python train.py --num_hidden_layers=14 --hidden_size=256 --num_attention_heads=4 --num_key_value_heads=4 --head_dim=64 --intermediate_size=1024 --vocab_size=8014 --hidden_act="tanh_gelu" --norm="layernorm" --norm_place="pre" --norm_eps=1e-05 --positions="learned" --qk_norm=false --attn_scale=0.125 --bias="all" --tie_word_embeddings=false --parallel_block=false --init="uniform" --init_std_qkv=0.0426 --init_std_o=0.0 --init_std_up=0.0426 --init_std_down=0.0 --optimizer="muon_variant" --learning_rate=0.00236 --lr_mult_qkv=0.4 --lr_mult_o=2.0 --lr_mult_up=0.775 --lr_mult_down=0.7 --beta1=0.95 --lr_head=0.00728 --max_grad_norm=2.0 --warmup_steps=200 --schedule="wsd" --decay_fraction=0.763 --decay_shape="linear" --final_lr_fraction=0.0 --batch_tokens=32768 --max_seq_len=512 --doc_mask=true --train_tokens=332000000 --max_steps=10132 --dataset="wikipedia_en"
MLP neurons of a small language model. Each row is named by its layer, matrix (down: output weights) and neuron, and shows model dimensions 0-127. Each number is 500 + 40 x the weight over its row's rms, rounded and kept within 0 to 999. Numbers have three digits each.
A block is one neuron, or neurons of one layer that tend to fire together. After each block is what it responds to, as a language model described it from the Wikipedia text at the highest values.

L9.down506:521541588454466463524527546492512508487498479545546503474503453487501534471456568518440486556481468526524523538493527478462505468548550481442465442550458532461448508495539415511486453463550509468459572538486632522450577557559490522475547502444452470513495527516528557626539495541506536499552535496469479523544515428465452556534543512546425480463525466505470506543480522523419577498576
L9.down530:513519528468552536480499542521425543524539476480410499480521500503453544572408509477448471455494422566491553484466559539482514554521486487460438411493504531515499572511498515498577605477529552467514497551502555532454570472533484485446521465461486519552519548464464460546487488465437522564494523499473580451539567463444520439503540528471530432464465504459531408474542508535522580491505
L9.down607:548491561447511519500497441477492549564491533503451580441438502479390464487534537535490547514580495535473523531447501438587543577413510473533520478502498562520543424535476509487468539526452488475351535476537497550555474452485483478489467473468498511503508494494473461588512547477472461577481489563453497495568554530482517387458515590446498458461485489472480520508507474523522511531515
L9.down711:513517601544484512521488442468488500489451555505443577472484581542476558484454541546453474551427559511524431497497465493530530562507508494479411430481503526527515490545490537560495495584484508469457527452510540494578501520497502444474485535488491492532522467445459455502499534522474486451533461522497513492561538482544506524461483552490524418451453502505507459491526467511578514498519
Verb stem after subject. First piece of a verb split into fragments, right after its subject or a relative pronoun, such as ass(umes), object(ed), last(ed).

L9.down7:416574536459487446520469513510512490588462502504413523609464536531482517484519477474468471498490507454509510485569591511512475504410509516516458532469409532470467486516482504484495495475471483474499442504530503559569529458509499511508512529531479412532488462496531531486446479574515492471437453546499464560513559561447542433514487453488497476591557512490562444528532479538475502508501
L9.down712:485447394513513534500489520479517591540456472567505518443479508547488467510481492504470491513474479560497466543567459463486484529477418483540453511506497476488501501447498556476485453464453574539481512533476526549453436509430487515583553512552471492456457493507586562563412515515523524530546443537430470526498490482492475553432476468517399554460539532602558480552527480480517553486578
L9.down740:540452495447515428526538507553447507511484496493534535545476508459471458502506529522473612475448485494643422515469527488508542479589550487481577479489457519449474512587466424518510458518539538532524546490403491536539540499430400536422482539550472536475492499546512484547414393516467518453493513463508498565496523505529531496518511493550460519501419463552522512441502532488490468518462
L9.down833:548463467472495493545517449443474501542510447499506544506492534484519554489462486515479522537540560520502487420500526543511466495436484538499504505545438433471500521601510513539495467489489536498518464538532500465506545520462415485495489452513521505543473536438504515511533547514509512536514457507490510495434497497469425582475580514513369471534454587652439586480481459526419516536476
Split word-initial fragment. Fires on a word's first one or two letters when split off as a token, often after an opening quote in titles, e.g. "P|hysical, "N|o, t|abulates.

L8.down9:501490559527529504510451532474463484518467496531493592523525465453421592506521456399558546525543618474547516507515495461537530452542477548494457544455559482587561495502470461449516430521480538500379483460486488589519481486522555557442516438578473496472588574446519465483533495526513518541502467482511536487497521445509388522558478469513561446450547485519522496433512522507470456496443
L8.down14:492520399522474527540463470427530557461501493456478468501509472570470523520459470465524494453482503470482451469462474492539536549526474479511524486558474485514532517475586537500548497472569481500470554585485525473541546503516553493447563627382429435508544524511537487582547562510482476550495561454500481533518430526542510589507528542496445508424534465492490563540503472513405547455488
L8.down47:526499547490467522545468459437524454537553486472511453519544487577462475577455486435471538443463511478488471475409476515592545521522477487517447532483533463496532496542506521501480439486524520515445546528588435503468598492518511526482467447488484507400486491481508493500467504456555447474509534443520540527527502616515523491574495505507513529465480476498499533560553582434489401480459
L8.down73:493543498493440426497475475457389500518533538557539500537500566507519467586484511459511529500472506555498499553517433487457433452472506507501464590457475547372452448471479535463505471402548534498526477535524463503507509434457492463517542534451451492516533508518492556507570522548514507469493471525544484512537542478482542557424472527518539487434508558473431592483546521573548449427481
L8.down76:414505448474432516475501470514473531510523576539525546455507502524513534439437525547482478526469455515466524498535478435491481458517551597442457544519563584446501504591513505455463479509505537460571546505599506469457478476497465449521467542542492532513512470524481534511445555550477463526487442521492469503613415434543441498474478564398507464497421529444479474580443557479505497476488
L8.down203:490516570509445477477510549517564510468508497510528563396543494540477479497560554537407528527500471457576515443523513454536528569480539508520535439505541522496449499488457482520457480542511448506468495471497431496496523456440522528536524491562469525487473472497478499537468442457482460521552465544519520475538482509542410470486556559444575386558493561481525548470556525546508517509537
L8.down222:512499556511483510495444543482542516505517391553508486522478489489519507483557439456495567521434433529545525590517463520514567511527537524467514479521484509474543422480467520540531459508539461432445561498481493488467512501474499519509495510481484563477469521538456535509518454566444482535558513542479475551552510570484488508495487495461519566561465528466475506487534548506572509447455
L8.down296:538449504504526448503466468448483530538482482518458564482426501518419479533506528590501520502538532496452515541478516428517539594448476481468481487468496503482594439533488482455525519519473511486340514465469490529492458488461488545463479478454533453570483527534514493523508524469484455537468541571500468527506569516459525408474483513485486502426449461466499489460459518479454503477481
L8.down297:526549506494473528503495537561513496534473536522476458554556527496570514520486442496494558560493388476457473543514547501490414459417494422542464471518499546500553543481480489515496477501471459459531529502503466447553475521470533495475540543502547416483426528433460539507463533483460476421558515492492526448531578452419538477502479546458511475579532415505553489481457456549459549514517
L8.down315:548499465519595442569584561416505492582453508481476483516496510496489553539443421481541516516436535461482487486436564484442489496459439482502457554475518520476448538470495490489488405512606544542471478526547529498528498479532550484520495486435570499492471467488574476464507483421498450541506418430541434536480459537542533465449550538538453610469488427492511484512490516466494434487460
L8.down463:447441548560563582470482544547524418434532473494519434505549460505571450497471538519522453454537510462434466452493507589436531542508521505534469572466513494440538570544504509474513554480438559457553482475465476508511461534482528473537496493527444523450528468506535507469424517484551544464423561413459493497509472471557492498413501537432442503549580484473495498568504549527523496495517
L8.down592:519568504502500418482519532520519440547485524595483525502510504486463454444476525448582417433546497566566499564483533448451518457425538476493498470475514548528499522523529509463443463542516540503448540495535531485475486539531489464549524456522512486510487510463523460489493458502480456531537487494500443574472535520527453571547537529542446511471513439551481487484508480423510509513416
L8.down679:536529471478567452483421472492516495507511448536439504516484387530520444518496423518498465549516561489517536466489491467479491502549426522544434497474474530476467488521477562489480505482507499527485491541491499522494482567527555527484497436421479416558529460442434471549485426508537525424514542443537484517462497523549505467458512555594481570508457460515487579481490504425530487486450
L8.down720:492480552462468511471526549509451590540452571568521460460549446457480416477491554527451478486572497546494513467497510476438505447459538531540534584587493421520522478523484526459451547561513504443531534507423560529443455510451504468451480472476548534532402463509510510492495504534529430490490454534439480483517516554487487499496432483523505461496473536521525432498458479516499503488513
L8.down796:485562432407544512438530488446523446544486538602486479496468480466538446408420478509503558514539495503437415487489390507433501486441531431524446536487492553462546469491455499541490510484480512504461608514550536477549553602483577522438418526429525477557522542526460445512596508574553509536539494515452502533516547514527458477503520542497506517493481534527523434614476462482489518551519
L8.down1019:493500531423520410516561484496590515475480457496541463507502505507511432504473535463503520534503594393485486523423506496518604460510548514511486483478537503448466562508473534490478499537447467480515525514508483453496486479550551517512502489484476526512574518486486455445451482468517479534466533524573497615437481519634493515439536472599552490501483511529535526463555478568533507483587
Verb completions before complements. Final word pieces completing verbs that introduce a clause or object, e.g. belie-ving, arg-ued, call-ing, ref-used; sometimes table pipe separators.

L8.down16:543532473565594440505449496492516591511468495420505520448497443499490542492582422449499483470517504546484602554461477491486484537533494573490522513566495499483524529555513451524410484429532485555476505464498470437444499433529522476469503459550477473471488587516544467514450522437420457520453472507496470507509454502509531453510487487494500475495550505455607575539536491528471524545500
L8.down219:545529517519458529517494470432491567490527502459526519477519470483521490493464473507491469524426432505562535460412502508485502490473461427502520451506465487474551472482462515515451409497430382429490490512527572482469487481505479593579536480535520493543558494457436427475525512478546575500453552582493488605532519527511515508498559436462501537476525529496442485481498489568556481536510
L8.down281:476447516512475439527481520486467444509455489444614492572445444539475454502552539453468472505498469480483545477460414502485511495448490508442478492591515519509526556518552476522505507506526466478475534546493566532467503523594509430506554522440415513478517493568486521454455484539474501465588485497510491543479442469460452478507486502460520599481519477504550448516460464511557488550585
L8.down310:546418472461473461602454521483473485477479461452513468466524506479514495462507487459504516510606470540507474528501530471496515530482511487486517515446428484546517570517523491545556518511508479536478569551515513542485458449583529566497503575433486492501504524446493519481521514533446501536463503459552480476426501472476410492488557418508415480520447554499456459551474523508446446547522
L8.down381:483431553545503504541491577490565507478497471534473462501521494548457492445493487442427524476625508523501505534515518548513470435510449493538470495541528441421487500544543500468539579606445444489534498509558522534515478477500468508440536457493538543523483487523562452430517553537508398562450502497520432506485455456458470516522476528538495542563465504498547469534459488452542495537565
L8.down448:533481483458476538469511495526466460531487475474491547511521529540534505491471483530534478480459500524537536537549526515464553547512453536468527498501465503463514529445581486457558500403472552537514428521482499467442464502453466519599507494453453491457532467465599490565482542436508556454456485486510483435516508510494492500552463499451409525523524458534506487482497531522448549505491
L8.down480:524456473519525510430488515541531545517550479449502507521530543489560457537500523523474552432525452485504507509436543552546478498561526457584470485528520520517495408485505502497456535498511516507456467513526438471508492492533505499490530525538514492455528495460516543473493510505475498548452509435515504428490513447502573497477560502496488519421502482459556475464453577527556501506504
L8.down620:533488493497490536491474499532441479469560477531525549446575441475507427451519630462509470439564482485475519544542532480525495505513564535490500444514419508590488503480503479497513493506416533503417518514568472534514503488626540571533415463535506488549395489528472558488529466404413523545441480490537444419420462492544502512438511543493418496502541505422513457510552476514388535476464
L8.down649:471497466497469472563529454546500561487487550441468454558497582464454486457532490493432502496497537498592556554488527474548550568483509466463508487451472519467555508554510492510426452558478540543558483455457544454533503449487511505509530483542569532534485470524456517384439544418427471559504500474480548471452476500526562425487464461554537466531470504446501521478511525498534528556496
L8.down700:478508517503522445487506541518509501508550508498596523412515515513511416522483485481499479513603507545502500457460511516478476583476475443466414513536497463566510484483488469500537467512515525403515489509482516449442429462476455472518521490540516453555517519535474485482538465482466502544477471460553523483562531531567441577479540538527509548485421463499458532520507466469541527564562
L8.down714:492636525503447477531450500474446519498506449535462566523462479485435440432519507474471501464548532445526516508447556477454458469454502484529479483512501483464486491524517350478455576477483504507482548459514497553512493476556485453551468441584524505496482519499492546622528518500489543516503399509577444485474451507511483519542474517510524508497537539476544471463487562435528476500487
L8.down817:461570531502485485449582519597547460565474519457507491516565443462507484532518452528529434502573492524532576492460563552541474522495515531548467470535498494488542533526523546485455500424475553478489501465522455443451486469469495501520466492516422489498555462586550495448462485482548515515543468472478505520497431457546483464479519444477524528399479528420446476482485485506480491582519
L8.down824:491522551482489478488543559440504488448557547456574461544500491507462552460506507511536498555428527518554590558519472492471482490562559542477412451488500493538563447445532464491440483497494523525525505559501527527524456529585503440500529522454526526513517384491519439441450521594413472487499475506529497540489485475429529438524512493525491465487469518540486471495514431433511521480521
L8.down983:515537612510478508512510533516442586550485456466560491444512474488421500426468465493558495548490460468587482510531429508542498536470485523518539532532492475512574508513500510417440530486575428532458494440457616460480549518458436475476450559659530460484555487508555542538532461472532510518500485564497411479525481487548466471470470450523605427524532453488485475500484522459552453473509
L8.down989:470512490532499440522474519511480555460488447452477487463459476479496491488502463541523524497501515469568532527538490483520492591487461538527460499534488559480604516545517554507502539504501459455571513489515496503516469461483481455497562492515551551551439490517556519474502513576459406482492503483501475423404482563461512534494465530594524390468486457520458539494488553448518512456477
L8.down1006:404501556536457464464452485498511544524471472531484548558505544520478530394497478459576494502492526496435516479561557470439474456538564511493570509492468507453525492457450545545496506561515487537535488453506542506499475460516503456528497509464456467493422459527492465541494508545520502467509515514465484473467457459474452445512606522524522558500562452425532494500428472563503548549455
Table row line breaks. Line breaks ending a markdown table row or header/separator line, before the next row (election results, sports statistics, filmographies); weaker on infobox list line breaks and mid-word pieces.

L9.down3:499470485460487500490499437542548480544512514526560480486446496497460561528522497526449524480506496523488534519511508454552505567439488533507421486546555540461489451480481536461501527514536491468329557517508492498476460520541437458517515492580384551505469537512525498580411541550453444476506469552463501545470503528549497531510525513416456490514516527450556518463481466403516560543428
L9.down425:450560486493544475552474547451522470383519520527546460497548546535561413540487485457491472473513534490483521473535481565462465439535480457518509563542399519486508547521482480505509521418472523573585497480500567483452501572504536554493497586446635459482519475478448509521494461493529555534495546466519505470512505504492600528516456431524470510520558520470559464455467515512417410507502
L9.down458:552472532594511498493475475457454498472541498537477499479446490473509445498533404514496426515544478441509484503508520508530490482526478521517499536538426514484529492502546383520487571457515536528470528556458553558505532512445598540505459570464573498588480516487475530497492500481530502620513503508496465510505542548494503493474469402510493542513513398526509484536450478503318452475559
L9.down539:505435476561475557500470518533495460478570483520519514466506471434527418439506460438472514517507511476530469487491539552547432427551521561547512506590504430539441529507519499532504550518485547518516483543439527554494449505544527516575446523561526463518506487532493563486497466480490515541495449437554491545403412507519556493482452486540546566547586483423610462475491451559483481554546
Subject noun phrase end. The last token of a clause's subject just before its verb, often plural endings or "and" joining subjects: "his father moved", "buildings are", "It is".

L8.down31:499458493516569492521534455556560449526479454572580509483470538550475614519462510453466556479492549561542475501513450473449462501453507499468501468505599522560545469495440526443533395536556534486521561427502490500535501544441468479511465488385573518528496511583563501503474514488484527494467529509483530481457494506509564452502507528505513533543496509458519465542496494497508528481473
L8.down80:503519458495532500506481518420532483466545490504536518510541485447567470532534559451447465474547474501491448477521491560484501481548459533482528504516478478489476497425512547510484521406546472507537549495493514528514517524486499537515512537465614484520462524480493524462510462483456492531443525434577500491500453522520593546488476476504431522553547518538513528490486557549399452484526
L8.down154:403438414516538449479496475499529481536471449508456460517530485470467594475541564463497463448518438467505481526526536477523532508570477543514530507560541506481479517486538526437527497439517482528472500505545453520555395461563552505550516489547492560553474466466529496489464535520512470444569467492508456578486492465503520480473498472539469481458452484474568547467480463552480482522528
L8.down235:519589510520457499488491437549494568407494570488534450511561507470515514487444496467543538488486493536513572541480452569542554517445492448426427490496443561424494402464509505478482484445546476482524466540520516450468495519542479467449477505425461561462535448534551506547505424515479452517499504494564439521480497561444502464486492494551443518535517510469545488544494498525529490487495
L8.down358:551426459490484523474500473531484493504503508509567459522476507509431479469531472514484525475487517530493537504564561500461542559546409528463511473456538532528525518479551476501583452517421538532525453597522474481440478440477520520421521552539428500469578520482488422486463528483485449535494496493442441540497512456476518469504530502511417493505547485502418554491508547537509519519465
L8.down380:449451448510506459473500523505533522516482484441428518468501511525468512508509540490437530522417496552494568485481523468475446552427444514519515567522504477530471475614542545439436517508577552467486540545483533522530454456484489490501517495508538524459408540522522507496435469526543467461513561476485525522494507500512511442496555515469503545470532461487485566439525502484516521514558
L8.down465:581472491469495553518519542517481444507488488552560442571511440546534547494524481530487469492460393569494524476476533557497512477500560522511512421487576543537483487527499487520508509494523470577520516572516438498517537481451480473576486517336457503511499555473502473383434469494502494556515483528502538474548441557534476565475524490469461488496484430484545524476508515536445487530510
L8.down528:495522516464465494475557558602513496489460440465533468463553470535509563466472491512524458471452544468429440490539486487497479532606460555467535582480540476403450488499529547520469568460417531468441494573551477497549486482476551539509527527532485488426507465426505509498446530488520486512516488537491502513477558482483488504514489552461478498467512532549490551489591471434463520568464
L8.down535:457511448501454521479474540491490472543520474552376514546442504507494490473480535440487513476512490501455498490473499475477455498526555534568411587522519501512437475508581472451558514515573509470482512480498542509492464461486562508497554503401490514485475544540464512550586567468428534541512514529503512449533464540536573567426475446492461564508530513511540602480513485470554511554546
L8.down581:508559473465498551528498565552498522495477494419465451468545498447531465542500516498493539500460558485428489454458439574511487454582520515502521557427443501482489509480532541504560497456466511487522410551546542529509488463473392516451538517455517497466436569510576535538514598445498459451538427525480496536516513457505527574551513505502481521524511518506508508538466525478489555549538
L8.down652:476481494530547499526475455429479491449498455500571529442480559530497514545512490460491488484478560537543591458425508461431471509525515474478498530551524508512467500507547468540469461504523579534493434537622527542486420492506489511512496532454517453526494481643475443482481467498481462516507475569516477464451521554467476572486531475509463486464504537469511521514447486504495491480492
L8.down719:526480503557511483496545526512474444508497512537478554560460444499457472493521464484531494495472518497506500517503441565448470508524426515596527444485427462444498455454476508446404552486523517582502514492431472427493511517452545533516562454387526452452550493491456492482496515511592549474546588470480437539511508532506549530458501477528461491472491422521496466446489563507449453467485
L8.down778:497512376426464473491479515588585510495562479512549578544501469439544506522467569459396502509474516501481563472446497498573526494558483581577442479557440420458515469472452464529504514468494500495535472505472424545517412498442539511504512578454454531520453443480558495524424525521599455559541543432421508502515508483516564527511493433416437552509525515437468549475512477501535491515493
L8.down806:501543464426440533543502586592505504467531431453485508579537460473535523422469531425526475526469485439505455491466519486525496441570578521557477545493584496481436506490527516513521520485528516501557504549557468495514564489488487470511513533473440485447507443491591495518480476455511493484470464484471484468490473464529460499508501536528477476573559495511500517498556503508603615412470
L8.down836:502581481523513450498549522502471488579488519502550536506495509493527515558524535581514514484445478514490509488468591527581460522497488475482446572511522549451511450536551548474530526493524464509492503549553524526574428454494473553461548460576486459497529524501474472574557495554547455469553575457457489457511477511512560473511495569527490468447507473483530538532520514530582500448410
L8.down981:479553479464566445466454525438528506515516500559509422523549480443526525489455558506443491505508481436536464453492455516533457544488493478565496558469546466515568469474484531400502570500509589476495504476504460514522448507466505418518555519380495451540487507535519569466510524554535451558593497528461509522547463517494531456485469483479492493495488504542582468505488481520373472509488
Main-clause subject starters. Opening word of a main clause's subject (the, it, which, he, its) after a comma-ended introductory phrase or sentence break, e.g., "By 1955, the squadrons".

L7.down390:507475502500558494423460474497515513543428557449500542507542495474579466494556458427429542478532495488540490505515444472505498481515472556464513502523428498468488491508531506528472526480509509518440494492518444513471486548526516497512497572468538575441548533558493455570413531447485512452459499445468452584474482504473544498522533494472429440505499435466587478561541504463455455546428
Row and line ends. Closing pipes ending Markdown table rows (headers and data) and line breaks after table separators or final sentences in paragraphs, such as track listings and sports tables.

L7.down850:436457495515526458555530527473517485465519478479486495438521520531503461533479453495470522427506506501563501518528582557466343541575495554551478434519504449458459497498521515441562545511515476503497466475469506535471455523576423514531505542507530497519495485439508625479502459534453493482479537405420518481487532514578493550553531465550446559546524541535467492486520447501455538499482
Word-initial noun fragments. First pieces of common nouns split into subwords, usually single letters after an article or adjective, such as c in chest, d in diameter, sh in shopping, equ in equation.

L7.down482:539466486435514467545425569528490452519511521462510566440473481449515453482431435500485528515559480559516529459439412489524545491475545521519484520497450490507493513479492473488581465469509548489490583470467420570543450565468537552495498452405498479531487549454474496520521514523613496520487454533459409490453450491536491575493514489472446502428456493557530499472487502509516500510584
Reporting-verb word endings. Final pieces of split verbs, mostly reporting or thinking verbs that lead into a that-clause (arg-ues, expl-ained, ins-ists), plus action verbs (sec-ured, withd-rew) and some place-name endings before a comma.

L8.down115:478476567495523487526515484525477508502482539489565501500459457494503485475498479520515412488508433503493513490504433524544505561544453592511484492480505505450413448449514474468427589464488528519529533527519418520482453441502536495616527581516505484507448486502463493490508525494519503590582493470460559458493465536548462529487521476501493544481520549496463459508540505535527561430512
L8.down141:481504517512511530498515467566564445502526535404443430487450562463482529436533490459462539522494523554478508488488470457475482458487509528481471460475588547519452524482481475561504497548506459568453531509542501565516468531483519491563504475529542467467461521480485440510454474495445511560548483462592478502533477441539499502481521484522515488495467422481564581446533530470526561496572
L8.down143:423600435434495580516442534487492469501488557480526555548534539479579550478500471457495516537507515455503538512489502464448502453512470468528483500474487456523556518532508574497503488490441474425527521513485504442444532523527468532507569541479496458536504458461486460531452527556505505554528485455496499473502477455466440573517473467518354586466482535552546475460511472493447472540517
L8.down157:478547544527532533518521497459503439501505508491480526482558462540492553464564576470534494495527453509554496514461413498476507535541432458457445520496465497463472430453554411448549519534521472532566497539515549563464557423496519503492477428583475528539527492518486475527492539525466514558534533547492504490511495453568432490517482470492501550573552526530463481475403545473481511447467
L8.down346:484509480485512428567512534427437454464510507454498540408519556477519466521557411475512446506503525511515477527533493532519372486500478516482482553529521446471560530488530579478598509494564427458475457555447481487547522521471456495540515509557494484511533512496462554576477558539566537463496508436465556499472501507490430560539486515481426464454483521558509497552560493435513458531484
L8.down371:514478510445486426440558566534454523530517494496478473510522536472551511500511508482455501467539482548517535493524526544523525586524533510502481514538475486481463458456538537425497522480484500439521501479498583498423411561518481541496446534439470522507541494438434496492527514535491508488571539503555452497427434493508572471451601417480531521550481591469449451487490430571515440421446
L8.down412:532509431474453487527441522453435523476513512533468440500463537529495485488517509468503491466417465510454516533480426511476529537472410531496500520461521487515466552477459525585465505531547563593523544511547493539487524521494516478467547514461490494490578456532569441486500521522532444521459474515459466504483481554460520516534431544475410537583500455474475468473540467464480424462509
L8.down532:460436517563490489546515473486496520443551478471483489484475496556441576495600500488488546502499462479511534479509617535478511503510462546528495473486478464487529567494536439523451455504568554540526514458463483524506461478501480438526404513505492463486461487447435520485505503481460453538511588502453525515444464513573490510483441498488487482492517524462523528485487338493488492476476
L8.down594:493511494476508479523513544511484472507521472499468446472543549493470535575491495607470472447478502494528493544484471533540471503492485538546436560489472487537477527446482530421500455523556496567508498512478521478523458520528456558526478467503506539489531514489490555421453434504504522470549559477575488469565498452577565539469522489467567542514440445503503524513515433510416392496517
L8.down712:534457470500482513500474521530530498523523492446524522554548548536520506498517400517482505477482495439496535473503444480458526564464476590441451501481505528465499468438457542499444555457432536501506501535478514438531506478520479578641488517454399476535591444440469486454486529529495476468545547497512510478503471465530575548534474518508474506538511415493457589486497494470552522474594
L8.down725:499490490461536474496477495469530459423503527574502530556486483496495482533510554488551530449446491527495564474450496520498519455512459554556486487437499450483506475540562554428483513478477515596468516452561512497531447457476520494521459502490406544522548506486524521478422456572536519541445495483463389552573553489466546501509503461461393478507511487516577417537518532497511431542566
L8.down733:489490545462521470470598436477518545520518474561492460476487482548519514475543544421513514511455493485483563506497480411481500500516481497500467536476508499439535508421536434471447519528492555505572522494499536475439475535553443562516538432501506478459566547498533512524457394484534520573451527485456450484407511541604502496537489433420459481508463518474447463488518528524475546559502
L8.down850:405514546423553542462515476517490470490531454541479524489489525493445571500436479437511525495434521541445545525492509506555484514556478503565494547551517448543468498501550469476437535583499446507480440572580572501478481517461516526439509522560503502499542500435546526429471512549492517481443517528504431545457513528509549490525495494548546551492427499512567468520528477457494456571451
L8.down857:482476386567511507438530401510524552564523514395502476510631457519517503488531477479528537527502491481498462482474530549462478477440544463526473521520526498463490509456567543519483501446567495521486436485481506482502452550487506492498431426615496470458515434482492478498507547543499604461486452575498521499460494549553505533477543460420469485493495447545503523573525499488507462534512
L8.down948:421539543524526488488557607483484457518467490457487494532445501489460532437503472459470485484517469459456506466448553468535450505488505498547549498523494429440508470437513543434442472496483565523535566516565487521516562498564532418492498492499486424524491424570539518550428512479455511488493475506471499566522511528486520478454544509586423502549443538516531515509454532499538509510461
L8.down994:498467443530528494437501477388414492497448515447576559537517499540483500427466516508501524405567473429466573475511478532486513406460505494502534497497478508458531548546507522481514545538521520523462506451489517511554529476445528480449498435518579545508459490491468535480478470487510421479490505512497552527549460560508492491537545541537413494530519550558542451517421511541490520447476
Word-initial consonant fragments. Short consonant-cluster pieces that begin a word split into several tokens, such as sh in shaped, shopping, shares, sp, st, t, sc.